From a checkpoint of a small transformer trained on Wikipedia.
Size: 11 layers, width 768, 12 heads of 64, MLP 3072 GELU.
Architecture: biases, untied embeddings.
Training: a variant of Adam for these matrices, 1021M tokens, 7790 steps.
MLP neurons of a small language model. Each row is named by its layer, matrix (down: output weights) and neuron, and shows model dimensions 128-191. Each number is 128 + 24 x the weight over its row's rms, rounded and kept within 0 to 255.
Before each neuron's rows, "raises" lists the tokens whose logits its output raises most directly, leaving later layers aside.

raises: "ic", "ia", "ics", "ous", "ica"
L7.down1287 [138 103  97 171 100 121 125 111 112 120 110  78 149  97 131 146 148 130 123 126  98 138 127 140 148 152 107  94 167 139 111 131 121 166 111 139 134 142  97 115 144 172 125 132 134 104  83 110 106  92 140 151 137 159 111  95  85  97 172 196 163 140 140  95]

raises: "ly", "’s", "'s", " about", ".\""
L7.down2510 [104 142 132 117 102 133 125 164 106 128 163 164 141  87 150 151 142 155 124 117  79 115  83 130  99 142 137 107 161 107 118 106 167 113 138 146 138 119 123 170  85 121 102 126 132 131 125 123 147 145 108 107 153  76 151  83 137 121 167 117 118 139 128  82]

raises: " it", " they", " she", ":\n\n", " include"
L7.down1527 [130  98 134 146  81 140 151 130  92 183 142 117 158 108 164 140 115 174 138 106 105 126 130 141 160 120 127 130 129 120  93 104 130  90 169 137 157  96 110 149 157  88 133  98 122 128 116 136 161 165 149 151  86 119 153 119 163 141 144 129 117 130 143 124]

raises: " wounds", " wounded", " commander", " Commander", " armed"
L7.down1398 [140 145 166 124 131 122 133 124 129 134 114 108 143  98 137 127  94 107 144 106 180 104 136 160 131 133 146 183 122 104 123 138 122 150 125 142 135 134 178 119  97  95 141 134  85 118 115 108 127 160 135 129 124 122 143 137 158 104 124 144 128 138 100 101]

raises: "able", "encing", "ant", "ership", "elling"
L7.down2875 [136  80 110 179 141 106 158 117 123 100 133 130 129 132 101 127 154 116 152 157 150 117 120 140 145 136 153 121 144 143 105 146 158 142 133 120 142 152 165 100 128 124 134 125 135 118 129  64 131 139 107 130 133 156 139 151 116 105 139 148 122 142 144 115]

raises: " him", " his", " her", " player", " clean"
L7.down2873 [141 128 134 140 138 128 138 117 115 133  91 123 114 138 146 156 153 130 127 108 129 152 144 147 103 119 128 135 125 133 117 138 120 120  96 120 143 177 116 174 100 167 112 113 162 136 130 140 140 126 100 113 127  75 132 111 138 153 114 149 151  99 140 113]

raises: "of", "in", "ise", "vent", "act"
L7.down1451 [ 95 177 133 152 177 175 114  98 129 141 189 142 165 114 134 142 144 101 172 136 145 142 165 122 107 155 120 162 117 132 184 117 108 144 129  87 100 132 148 128 160 120 163 114 153  85 127 133 124 170 127  89 124 104 123 173 136 106 120 100 117 132 107 165]

raises: " father", "i", " older", " sons", " daughters"
L7.down2416 [ 94 176 126 152 143  83 118  90 141  80 129 136 137 129 164 151 150 114  91  97 137  86 123 164 117 155 106  95 162 123 122 112 132 110  93 151 117 151 106 142 113 188 144 109 146  78 136 161 114 150 123 150 123 151 135 111  81 113 137 111 105 142 172 106]

raises: "en", "rie", "ries", "ren", "elle"
L7.down254 [169  99 137 128 118 143 144  83 123 130 145 110 120 136  93 187 106  98 122 104  97 105 136 144 175 116 144 175 114 141 150 144 132 152  99 148 126 127 126 123 138 152 116 133 124  96 120 109 111 122 101 109 198  99 130 184 116  85 113 136 115  99 163  98]